config.yaml
num_key_value_heads: 5
head_dim: 32
tie_word_embeddings: true
init_std_qkv: 0.0157
optimizer: "muon_variant"
lr_head: 0.00559
schedule: "wsd"
final_lr_fraction: 0.05
MLP neurons of a small language model. Each row is named by its layer, matrix (up: input weights) and neuron, and shows model dimensions 32-159. Each number is 500 + 50 x the weight over its row's rms, rounded and kept within 0 to 999. Numbers have three digits each.
A block is one neuron, or neurons of one layer that tend to fire together. After each block is what it responds to, as a language model described it from the Wikipedia text at the highest values.

L5.up99:379558463436464540455482538486515460429505556442572517478449528556439497505470555474426534558486562525430554472571445475577446515561542532482506509529507507559437529541545517419554490561466398509603517549449464422516574426565495515495512521491399419469469596478401513479458542398459460508603518607412517462559525476523549475560507512493561450475483406536563503527563487477407527513534
L5.up143:529531497498524510548534527510491499550532516454547467557480518497529499493486545462525534468511492534441591502509490422492518494573510573437528550431504480482483444493577549447505522464489411447515531613556427492485554461450545622486454366549452496467529548370426524483443500500494463557458400512555479542422487588533563514495540559390428387414502406569536471525442543560434457429535
L5.up371:507491476500500477520494456442526468486547494446514527631523491465462604450433442558510464443566486630475608456509423454475691487520479534467490513538555588568568510458516478467445471438487488470416533472571495489502545534483498521471578535504360479520537569514536504499462452535573579476469415573527546458464501524459452496483421582450508431476426503563503589463538534589486438464512
L5.up484:501492578488472456462436462583551442568485463588474481572459559445506540409517524477405509601541524503528555442614497485473519499405447402458484525431484472476459460505561550445584532489506560371517438513601413501405469498655579530505554531557512461419487456485509526550519456476478440524453479511528532525469527531536454492574539555481539430544525451484434582534424579509503446538517
Responds to: The first three digits of a four-digit year (201, 199, 198) before the last digit, in dates, life spans, and ranges; also mid-word pieces of US states and countries (Massachuset-ts, Roman-ia, Al-ask-a).

L3.up121:521506446562473591548579551528445550476513491518524613530541465548515473538454622458562518496374599450547527513516437415434519544515495469426543628527485532592593424443528401460522580532541470518511557469511551487505478562507471562540487559447497477487549538442498473530506471554499461533519545453476534495476462550495412531455488467398559494467509494469534558388436466538545460451590
Responds to: Final suffix pieces that finish a word split into several tokens, such as -ed, -ing, -ic, -al, -ant, often inside organization names (Armoured, Strategic, Universal), plus "of"/"for" after Institute or Center.

L5.up184:534518421526453457520522485605418529485546557496520591523495530560541514490528554594487507550478515571449437476520513467499523500408516593442409538557543517507493519456451504572444422469598539444396544507503521530512497564537496490610435447532464483473439591440547435511439434506486528542445431524418520387521575511409498542497502436470563502591556458509461477543533444576536514427427
L5.up414:591493477419440425557543456509465540458508466570442474498576476587430482416508459549524367442471539501561551578481378554466505446450533548485507497478580506524572467473463488523435528454456499473472546538467466470469631554479511532561419510470449570449526535606616477487538436527535420466394547480495483476534462542488504495423550527443564562510508468548481440488489570509454515522511
L5.up518:572604476475366492523535573553454497506571612387492447497547433554566451417548451507500559526479474482459546473468394536458429458496500486456500508500623548531573446511392503508473513476461479459477526482592513480524544512389527581529480536462406514572528492587480407507498442509577537471492601474525474451503440518526505566537497558518543536510588492461499478454456472512516477499529
L5.up567:462524450505494437489556520490549487461505565497543447472500542521480495526517521489449520573494480483485425519438451503487546413362513480493494541377524570551652505471454567441507512610453516383407487591370531394481506546507497554524449538521475516524467432495569436549485481494588550557535489513411566473470378539514481508499609484553560493451561515554548463480623442510467500479527
Responds to: Interior or final word pieces inside multi-token proper names of people and places, e.g. Fuk-un-aga, I-sh-ikawa, Kumb-h-oj, Tins-ley, Harg-ra-ves.

L4.up4:452579518559463501521594371521553474511400435446543532518436495435401592478550498565486574534457532569494592432461543557435587460503511536478476385486549530518482541446445503499593425435472396539445532457554476429584498495436466433502547502503464492591473487514498575416517553477489540524507466543441525500561508511500605457457454486467484566500434435530449519454478545557442472511494
L4.up10:519475480492470489496551533518478488560386480567487539514511480497473506495471516514505484501419388536570436487524561563482524498380516494408532458532555494440604452495466436605505558506396535476437538516483562485457455442533499569542495438560567494466507531517529446458400438446528493545478430424549535464518545492520417611451550477386471491508538414546511536556553497517605556521429
L4.up141:511527445540453518572532439510524587452478465486416429509454604526499523482530473569551488437429517469486516541450541448426452442529501439557513472613486458462489404513426385577413544511500519455467574565524537523413405531549433538610513441487489504464453519498534540529541534558495486419510578583514524435550517529470496528530533454502436570557504617495443556533457542558472406494485
L4.up149:500526588496465508440546429483408387505490461525514510568401581495468565533472491593435407565491499567396434444510610509461521451461437446430512490520500449535412436480520423609511531483487535516458496411598460522497588567575510598504614536548527424463423478491385528518525496569514504475499505514529526437521499526494424482496581437518408500453430505542534464554433510524530492474536
L4.up201:539500524500502527399488534506475505402418542597477439407530532501528435550524402478501420500475430555554581539588589475468502502394443455472498477568506605545538548490423540477562472541426457471486600531463564509502481592542399527535452516561530460524426457514466529521530545570536512556498467526492537434488538563578564509521539423565444558522470534499432504476448400545489537592498
L4.up235:477490534489467542541472414487532519571491454536493494483418501485435514573512446490522572522463443519516481483474550444485439457470574468502651511597474524515505394473377490479533566485463503490437449432420473469570487608457531517510384514552494414418488520575451538470493536554474502577531585511548522556486447499544542598528488564560458564483578460537509533510394582538486499506440
L4.up257:476465551632528522391445483538456488487450464628578437483510442447464578421449463485438541503477452514534437449560494509503553477514534442462421534374537539449478487546455548596504561546544479497447448454539496488500562520506515443514488550466542467447503492632519505542431543569458490600567548498486452558447491515562541580455620451503412499416490500483537506454545478495472459448485
L4.up303:457483505566542516427485515431548476469460494539406527464541415436496466484446425523488539490463464601493519426412486505494511544451473522468541505468496524503538495492555443549592574490424446502526394485494592481517459510460501578539482527474460532528516545494578514578414517655520532549469487412493475409467586593536419473549459472487358487488506516535488482438547531453494566563497
L4.up308:604519505507491453467422481508500459476478373494586437525569557536548501461455475598510561500492454420504561559424449434501580516530529556455495454566608477513493556507484547473522633438507572564497447470484472515506439525485427528480368439507479520474488533507586563552504607525417435579419473547506567465459526558551421460553516522459433465519521435536424558463541473501484397548498
L4.up327:515592499473506522459544432512453484476403450555513423436485496521435500480544483522502477534520540538488515495516556505472557463425508510523451440528575518486503474497453558535485637476439501522410555488595525545572545487462454544469490528591516425495478534441388579419520530467447448603490495522483523523450522511573508461477626504411529635549592492467414466521413604517429549495473
L4.up349:487596515471479481517481547455518537429460489541463544517476498486536472540503449536418446578455491491491534396464499486576418496499517469419453413530563545449484508514542507625466419589511462504546574545417502432487490417516541584579510477520522436475341411509564505522549475425527470506553460573530430449461496513486433564583574540474568454535545483533438531589510507513508522581470
L4.up374:472547483447576536488439519477454457405448472447518409507505559543500521519448516451484560404535486521431491394550598514587597454510523511558583434539488559467481481476524471473447533446484516604366477474541413448517556564569509573421499408533529497500512463510465565511490556529478537505455472557558512506452562599549519519415504502549445523566566509388586542478487551500522519483396
L4.up410:434523547525501447425541457526471585513559517555519455505476486455559435467529488495492488421454426480503500523526519441482475546431426427468559487628496566493452465592503597442447582426509485555583553422414472497457576529454596463478493524513418442493497492517412537546490609482544520453523385472521429479510492387516465510594549557509459562467501599495524504524440488542471497412409
L4.up426:555484539580596592485555514427439455468490478492454493512520563480481452507583530441559498420450504507542530424622515503446425553441509529493499407619449539482494471501485519568527503447397486483455543539586476550546514594477483445465482559440500458514459544418474452447456552595544497527487464484477458434545537525471395522446545513573419516469468468546543552457524524532429622503547
L4.up515:438465579565614539448496593438470440457486503603466512460465477440473527491529543514456596471492479523560435533519471586406501540535437446467530484488457525510498430582379511521508554569431430517462464386457498491483556529503442585501413519532504448459553529468513515554501510537503485456476463417505540504413514581522520585544548504479499460458507442413474513505585572521577437472492
L4.up624:464491536450509437516473472490486530390519513485570502479572440504293519539428601468544494499459563497456448559501485454507475430616405449523572432550555537467520465425596485514543496603457498470497464490471525485490474446518501424594483444532505509540492551509475565512521520482497506551605408593491519477468583509414482520528542416506488436463436425483526568463502535473380566514452
Responds to: Commas ending a complete clause, usually right after a noun phrase, before an add-on like including, which, who, such as, and.

L3.up332:517512532584509483455521535449461568479420484482532470565536533492431416495605510519488491413448523572521547484548534492441523560540517474473586425543506540526497479516484477604450484497498349436406517453517511533487379561455535505539527532490483403462522541522536597582535468519574452538492514381481484461517499524529490564488504502483493469481462490507536648562426435571441468596451
Responds to: Commas that close a noun phrase or clause partway through a sentence in encyclopedic prose, as in "Sheffield, South Yorkshire", "records, with", "another option, but".

L4.up47:554526419536642481488466553511460420619425540462534543464520521454472542572496620486491506520571571469418490509548565510510568457453502525455479405461569488572559463411424463473378498490552417480473580430497447529539490482478520493463502445606452529495510447540385484528473507472463550546379421547495494490568528504512571480458501511505530486528528413545466565544555532449429449535471
L4.up53:521484490540470505570472581444462478429510457521416516459491533445516553490501482491593545502479584503504582474471564535487523458419514529443508479531500433436557440479486562541495515549463530383520524511600425513547512577526465436515476384535500540515412510552510467537497483517476450539388477447386502444394328482522498636531530529503482481442470410463489565442590509452463515539521
L4.up169:473561520544510466473539567453511443423544479487446580525465558556518485426526522552518430532492525535540477482467516508476451530475555488448439459458515518533492433436570530527503553520446443402420532459541534537541445553596532428536438467523459568567490506503435347480490461540584497481354513479454552441499470524513423516474376483569522545507569416477453490576530493468576460577453
L4.up185:491508512521499511572539519517523464402459437487549527513490436506558551543556556480366496482556448551528509450601577424504534462407502477383522522615523487493453439463470490545425543500508506509483577488573555507523491536433448485557631491475575510426510508631518414453454493554510556444489508422449557539515470494456529462515560525495510439515524474526436509502501403529540535476431
L4.up214:569606527439479454536588544552466428556531486475516467451460524492533554569473558515466489470477484451429486506501559384505570530448630434563440579500554518550413419426461463594486547488495485405443492451506513507526546580434535503471452509538431488432432524461475519555471524394470462492493546489518547469499491491607491514466530517586438579433498507455576446582531500475486461482468
L4.up304:512517437617443577461521492437526472451496551524534503426416463560488481495497554567609448463486555477480537506464553457541465457416495540427384456477499529574574503510509598498550545455480517439390618505467482546492535462486461523654466549486519572426507456522572506535502475510465557532427510500405451491478423542579455482524458595461595518528526487355490570446507454451569530479453
L4.up319:427508507527524448522463517587430482461485406551472488492460524491539503559454517427512461482460507494482426465572464496510455459546589444448420497511582533537509484481514503645499512534526471515557505507373463494497497546435472509491485630475529500470522534539511551447505428504584518552416405566479501491454511437457548454549509537515499570402515594540414440562465494545508458518519
L4.up382:501540451491460500475502459509456402499475560593496392536507550453501508551444563616425518580422508480502488524536553476519409471543541486471504571474458532511459502489532555569438516577535496464470539437443469460496358449500459444489524516503471483560505531516435443475517464527559513464503480528464483480470441495504547509431559498513548461628567539505509426507598427505558540490458
L4.up401:438475433486591558495541554601546481444542505463509475503486478553449451555453542547456554537437448514573415546470533436513526464415562431418420482463546614557484449468453534475461493544439520451466464546569607504473510497493433533462501484517523561545463595477486505475463539540531609495490453494382531412508502592399480489417501453564482507489555487491415563532493421598494452514463
L4.up438:559443443480440384463492515474466530456553430468524572487402518504428487470537505456483489510532526540435432483416537445477482478506443538419481396381539512407540501422500498509530510544473473533480540429599567439528462452486527456511398583535481530504448539512480457536510487453472546517376522598526601432461440455427407452517527558521455434486535546626523478561512597532522517444541
L4.up531:472436486427551411463607617471503429498516320598417567543559421501573539457505509563491582456498455432469461462524563543504453490544486456521455455549450525531492505532491578591603505497489490576419521446489491460503473651441462516540511559478494481441522512532453536455486522544496558548480494503405451455569529543483491475415474472522432509474464521482481507588487470566528507540499
L4.up555:555504481442507438576496525521505526558415480435548536490459479563493481492549467431570568481484577367456487316455524474495402512470542396480473522465514491490575478512490576534571445530487540405535535541597376445518528430541442530538471532504513523509559516478571535552479545591463521434455474522455568424526530533515461549360488475525600545433517513530485542514503470504477503502590
L4.up564:515508578503461532525505536448437504413501544487508493425418547555441522591571487576507520497521446519423477413523542506483502537375565529492500469531549433540564410448395485453503589534552482463497563555464497515523556495505394388459393599546533469518508539569505567503525506537586472498552528547487475514487480516558550413454500494502566594530521519510509467514591513564487527496425
L4.up611:480432555518550502482551466514595520539498433509530468458501562472433545548475563484501504425506541492501546499539531337465536563474519461490600539450353525518497410457444495530512510487464492580510444539464499439533471475458409472392488515513489479485529502510507595531511466607542609465468502596516535554506578506555450488558447537529532392434500402503535550440492481466490431621454
L4.up625:542477513511468481522422467549536549427483433556529574526491464505449486386542498468488540465580602489551511477479527439546493568404506497388461397499435468489479500534508530539512502479555426561533506440508516455542469510474531479461478493578471550554484517518500506556500492545495559393397476483487514506444496464446448476422387493537569470532483450540507515544533568538502495599486
L4.up633:495453487427480500521538539498481553504502480540613419501461523499444452573486528505516429471523560476521393479505446564501524456464425614460441473521506495535493541576508557654491589531590488558460483473461452447497487542494380516555386464489477516451478501522508526479398468509420519430494494505480510521417474586466525541520511542436546549439464506637552426562483516521474451414467
Responds to: Inner or final word pieces of multi-token proper names, mostly surnames in tables and credit lists, such as Brund-y, Coy-ne, Erlew-ine.

L5.up262:507548461519523439503449678459518490507419510486576595556568460503492469539421457593485477527454447452486492570517496531507474518474488503416507415466638582532508477470510490487471433545496436440547537499490523612517575560535502423560463433520477482506465451577595481551587555446593488526451524484475535435494482639528590520392564456541456514547472422474510503484444464453449602501506
L5.up409:513548570500468471458547535503531493480542620462564513599569454554528470441489402477536520515570519392519466553475462509418432518435577479476466521537557572402542555529583539463519479508519443390489545494486499522516571473426480512440411490610603585555472501520483515596538546511573436498444507495571567455443398536499406511494517445445522521523599563460483530532448445525539604503561
L5.up436:572542571596528462502486495478546487484416503566487535634597535524444528529461452588445560473524506422511510544500557496604478553480490560503558500505577490520422500428557444581502457549426473382469554508515439580465514590512501470537501494523529466466405516557505483432493555388603421496475524526614473482557486519453467528478533440439438561607596498550528463530437521476511540448460
L5.up457:526495513498502488486535579500512550455467479477566491558519406519513456584545489567503519539528462562569345564475466543457474428542583438463520512469615602447482541533541462458478449535413438472423578419489483501487605502502524504486465523529530479500540546587553450519483590492547544553445483506522532426555417414478482621391514552515490545538492459454502487501432452472491501365455
Responds to: Middle or final word-pieces inside proper names, often ones repeated earlier in the text (Daw-ie, Mississ-a-uga, On-it-sha), plus "and" right after a person's name.

L4.up41:451568506529576513481515489567550517505451519466550490510500531582459588488416472519470533499488508538555443549487513515518525488537511472329572492471480512537449453440477522604605541537469558508519478496561388560457487568495524447497543546484495389546449547484466443520565504449579539455494518567486457526528459496604518435446419414562527448619436476539506517517482526547499443455544
L4.up74:469486542553522499515488538560446532519522398527519555549410449515496580485565575488433532543508558569456502482532447456506607500499510496461570420443474529468485594496517440518428533518486456449501464529435445550514470531507534558480428495460442514522572459500464463555486482425529549616509505561436462399466540553467444539526484352590505507493529422473558467463450433579402624460522
L4.up166:476599543550545515419576613526499525481472489528505460571531461568526510466461471486488544470552546538560468512431499530523420477475515478448433453460592549494430546429486482546543467538527531472446477513576493588485505454502595456525432487468514447515416534518509465519560517423629566476548593465502466462464385558562535495437516479475507550583482526512468522375488480449430510448618
L4.up192:566498519566530538509521537587530588540538532540558556522513581533499574498586569589511555568554518567500493567533518583567516523541552503522558561540522535517543554543612590547493533619538526448553493516581520545472548496528532523622551521456591526486561577555575557570606575512557544516553538561490535516580589565465462570521532537488512534508531525581510535532556573541637502536474
L4.up211:459400468485445492468526399453482468500497511497569562433532575515514562483575522514405508498551509526438396589533347494492424503503486541489550494456489497536498488499493538488452483503513502472459545485399539453454506525529548522587474629506438478463542551502453593479504486460614512454555524456467512503491508562492542595434594500477581484479480434553464462503514552462439423552446
L4.up334:454557451532500480469547495545594548458508580444498472554472587613530490540449494520524494492490511562501453535572484501501446453472490453495469567486464468521518508508511400469483539512535552469411517619510470557487412507556544510504421518486473519543496550547489531522465493482618529583391572500455557511524425612505613564480511429538477432515484528466538508429486510443529390466600
L4.up358:505458483554621532445550499473470447522548500592435533510474552432596541438477542391423464529448634558481482547452530462475529453494445500479451495529530542495435487497473489471530534526579501512506483494429418490483400469493488445552430566542530458474507533490523567488446524449351506574476467430528462464491551532507558489534541551418617657554526506589557493461472424535470458502501
L4.up366:477467459558470459459421494616472473485503433421428502525466485498500505477468476467396509459501440517443436536501467487486422453465477472443507466516508383513489535450517492500393443519452488391479457413505472546431489499438459436542472456449553485417411527473479469509526547439501484505438463451469461462510511482477368553503388433447452492447451456522454441477525484539550453423456
L4.up419:603465499582488448511458565469506596549471461487506460544474483575499562471464526533486472508405646530478401678438384479502484479520481470412590492475481476499538524505482529497531464482567555530484529514478552467403519539544431493549598602488479449415519448528442459525520478448555480468487460555498444488540431522508486504490581502473500487552510422492491535536583468563430531515493
L4.up434:454428400456418483453467441495488450519458491431569613551475528453487537488511470541370529393497486506464398471528475487513379581517542489456608456568459446560427476475495546512401525544474525422507480452415460545463478481525470455430524501467470420477571498496472509486420497513544473474509456446528528423486537481405459529470522424442568466526495428490489481495560521482481402574483
L4.up497:474513551472568502509495498457461545434493437585550540493435555601491479467554483482601457500503532464505554499449550474439479406422504486509524555580571541658436488470534444455526461538535475309418536470637579477502522517515486445444510553562495516419560522421440509504537537523455503510466443475530467586466570548534456480473516597509474503588503476489531476503471518474479462511522
L4.up534:582477487617560504523537556600496519512490447542617511485446438505550539542430556478505557461512486573428468509603515587554544508450609539482474484426506510531482499477522483484535537549506513533404495544542520548419523460436479536533461523513530472523502519491606554394400489520495540434469508507476481581482537600518474527464535488405473505483458516531359621439469520451470459432506
L4.up574:576621518569539557565494588590531492554537507511553580571525558495507540574487471540530483498485533520563565513534671523542572604554535543495619530545498591549518483493565536562532544539477595494565534520516527566522536553558540535459634521560554519559526548520546443530520522574443446614490489544531586510514547518473504519594541463575496563536527484542510507559540533476579503520549
L4.up576:505444472496530528576414511500534493486590408509484527564570466504425538469453570493499477474531527513564426469435570398457490498563472421440538419449451521548534460516574502550475504545433508507520434492481494482460512545511488480447535608492491541505518558507625569466551449572454502510464454553537437536480497520489427465418485447435460550433486547467402523520557538545484509377422
L4.up634:464405439533491535482486558567558515554565531490465586588533527554562562525527579569433569466556489506464440565526459565507447488509554544516513492600539350526454561593562554501464485607477506437523488531522547597489483531480490443498403504486561427449491541475519572466528593505604575450563506487513478482570569462495434573536442533405559498525508539507529438537594525624561490522552
L4.up639:526518455534502515505526537623522512561539513449538601576501557545493557512563496548463609487552544581536403560579538572580432543533560527489585539637502468575506536478583569551474530582497565453557468477518511620474513504536482488538555548488537527528557619469528464550532576467563497516531514480569500502557569549458471578511527466488598498524507459574508515551616580615559446531553
Responds to: Later or final word pieces that finish a word split across tokens, often names in tables and lists, such as Bibl-ical, Ragg-edy, Var-ious, Lab-or.

L5.up66:422559561471519584577537513552518436475402451365555467481481504447554572524494440473589567559437472469582546514467422550467544557543452508469617419492545598467484404495423526482491525480350408526468517415446555517573494513447492515507575471479452427547474488435467531543555530456548525567509542565521494498541512457451389458535499464522451543449497531518438494532478536529435546527507
L5.up444:477534478605557491566550482507376457510457415511485491481453579369492480503472492487512473460479500589541460503548552504538539495410484591465587466472538465512508474588489525544411537488409430510474544466477548487544592600475489533580627501514351448556504554419536559518478600477488418554542440452558499507538441459442567509458539536496444476546453480545513477403457525538425447452549
L5.up459:473559560546554485387500531556526501470415513486529414495545492504516502486495431482576438510469564470558577551552542593476480517463477503503438412530578552561537547495515437448535528487438401475469488525470545575499528549496458515479423501475554446567524409460536492521510478532489542549473506548529469514524486635383489471574487475569482443475484474478415497448480468496426485549419
L5.up619:501535483504477618457492489480493483424431408540558536475485481577418560526556545477500537524374500399585544542504490497426449412527457529534464474528497627446534516535496449565471566450455471547468527460392572484481618512536453571489568518493570404556533557403494472482516518533485465572526487547450506505533472500538499471468453581440471435505526435494398585475422477577475465407546
Responds to: Commas and periods that close a clause or noun phrase, often right after a proper name, e.g. Pompeii, or Jayabharathi, Adoor Bhasi.

L4.up61:505509569563436522525489442482572510516510504399577515531464454571531482592534472533522535460456490495542479538490467478524464503411544455422557547534465507525456432456524465505506572506520363625504508499558449507507538421521392525405568536552487534596497540458477438339554517523458549488468446545554480489511572506459504586464506484460488602472485557520438547506511510541500362451511
L4.up97:478510572467440495458565512476485446538542576641520519477463544535479451461410532537509544480488533584490552450496483514447515591522348528410481451428487475529525432480553497542435551477567479485514543590479453542534464565486525489584493518591510510505445491507476559486502430515396452516533443457540474448475496491498487475451518579404563520524491581593449509400500417488481461530575
L4.up121:576533435561440517461467433545508546486475525409500494605531447506530468610511500541469495530488482492595497532504492521523489506467477534492513583485491427455455479470507457518530548579477412541448513555545462510442543597530491534418600415566462462520465561516488457436556468616565471535394482586407550508487531513446410478506495567533424531470545475510431523526582496510562422505486
L4.up202:541512537489514504530511459468526421581573459521560501483463494512424476569442427478510489469463500489539458495577476454547529558560493480456537487531568423444574589464573478509553558441509507544422478469432398439596574515484497479524398439566495469497528453574423508470463466498467463464467484541497393429479594482461506414486539629532562531513533614444514505534432409478451503541523
L4.up229:526504493451389589504475568509429505517480556384502582487439525524401512466509436483483476465487414611478536552533451493488442535475508516452423485529546521454478452488488472503499480413546551547497601517519458551492534518519491482594577500556523573489449508510468498538480474488500493518461388391546371443516562630493530422530467603476465486445489477431535564628528534569542538562524
L4.up240:617510468555489461505515572439507580554485448526562574565533491433484491462406488541478589481464503515477514491532413476455477533475462481596552536504565616490570533595544443561460551568493499467431426559348496507450539521443455489424488468601535433524532504520505544393585453443540502529515606500468480473511530565433519456389480469473513444471513538473485531436534464464452450474493
L4.up247:451549447479484604527554542592531462471413575500489520535480489532461457538417505535565495457504538517489491492527524544499430526442520492487483517491447511478481347520455449560561553508529499448487513486446515449527460456527444524506485552507385515502476484473424535507619515485558458555562486516479516506409470519598504546443527474488385521473609483406530446459553549583559566621546
L4.up248:548510504470396328525443510568547488621498461479532519464516413570510478435458496514493520516465491452459530427546457495529497512424524560482474489511567492529522541409569398591516505487482514443421538445620539557458522428495501393506502524539459527468511549449477498538482439502449499498507503526517594488497441448477500497448428523475432539448583562552509485480622438470421485534475
L4.up280:514482540559549488544372516466573547535493548537481606479416559440461450454511466578518564518543598409465620412524516507472503457523475487455556517506472498520581546451500532510451567473396496580449470579445531570501492521448494505548483541486556413482595439404466591412480515543501453450544480509475506436537518541541518508565453523381349530507461496575495449501490469505437449491446
L4.up395:512482497548502512561553490414494456508473499517520542466539436505580536510566481463505514463475494524455486492519422463593502476451531477435492454531553490454499489500494482494585535518495463382572458584484503508435548588492398518460401377502531542653567520581486440546439436420507560472471525556440560443549608498474446583527544527524512460469502540465455432455461437626471518477524
L4.up432:545484517492535533564431549457483550509465444566484487493543500473448517515462528582508533522470509488540497506491597471525506532616453459448467489483494592560536422526492423499462496595412417440492519452453534436528537513471446553519570542481512468506501541514581550493496389551454488431464471500433548475538475444497499518387415440457413661473539432620456560505492503500499509455531
L4.up445:525399517485544539452501538426503560537497466512567459483440531426588592475501494535519568506515468586423569398529563528462523486441528478481505437442456502531464549579484557421541539507436542470446448566483460439434576495531589529542468450481564482428446524466527548501546534528508451398522416579529598536462484538532509462531422504397449516488514596487518477449533530490504523520609
L4.up499:501478492472438521543541496474486476558566527538527533506510507431516490556421497518453507522352533561451568409489507433492584490497407507442494470472532448479568471503521460444536522426475534513408515491465439540492451431581433421526471518507482516480552511528462454511467405489464454498513459528483466466541494449475478532492491585436508484506494472530488553552564550519506569658465
L4.up511:482431454570427550524562489528486463502509555548459554643515494521497536468466545613530626499575472550462557431476532459467550382464533485477421373524527564480541440494579541518473465487514524455510498514510503462396511476526404442518523502529512490445506480516496489530500434524458510537396435631463498456494496432479476562546493590391525437467476566479497397606521477585477436544439
L4.up520:491497506461473543476486591512527536502470456421549496418550582519515544495513499511420529514523484522510520504540416399467503380487441456557532388469507589444445506484451489387549493522432537459388453485471483511577593556498470531510518493531532482520505524525492474575460467490638578498564450561519542498543563534430459497468539476508498574523567406461354502495544533525515560557480
L4.up540:570420483637526554440595457504524469437550485451644552516553505586539418522461537469494568480545508467526514476505459414502394518483434505509469446520507621501461490452574512526468500511447496425377483570486481487421546456512567426610523492471480489516483498497506414567520522517603505468394429508545511539516483544528484482509515430399529447498449529559483399568485521517488488532539
Responds to: Final word pieces or second words that complete country, state and city names, such as Queb-ec, Connectic-ut, Nor-way, New York, Hong Kong.

L3.up269:556404481586482503412427406578482552498456547538525430470540525497504467483470506603471457449415573575570578524451491433470548523428421484473565484473533522512487554500481451495537557500452483450393501529477598555479583505491427558513485511511455497508553585516383490589450490541517553503550421613567478442629542561533486518462436541428447558484491464532534538548433465472480428482499
Responds to: Commas after a city or region before its state or country (Washington, D.C.), mid-word pieces of place names (Malays-ia), and digits in coordinates or table cells.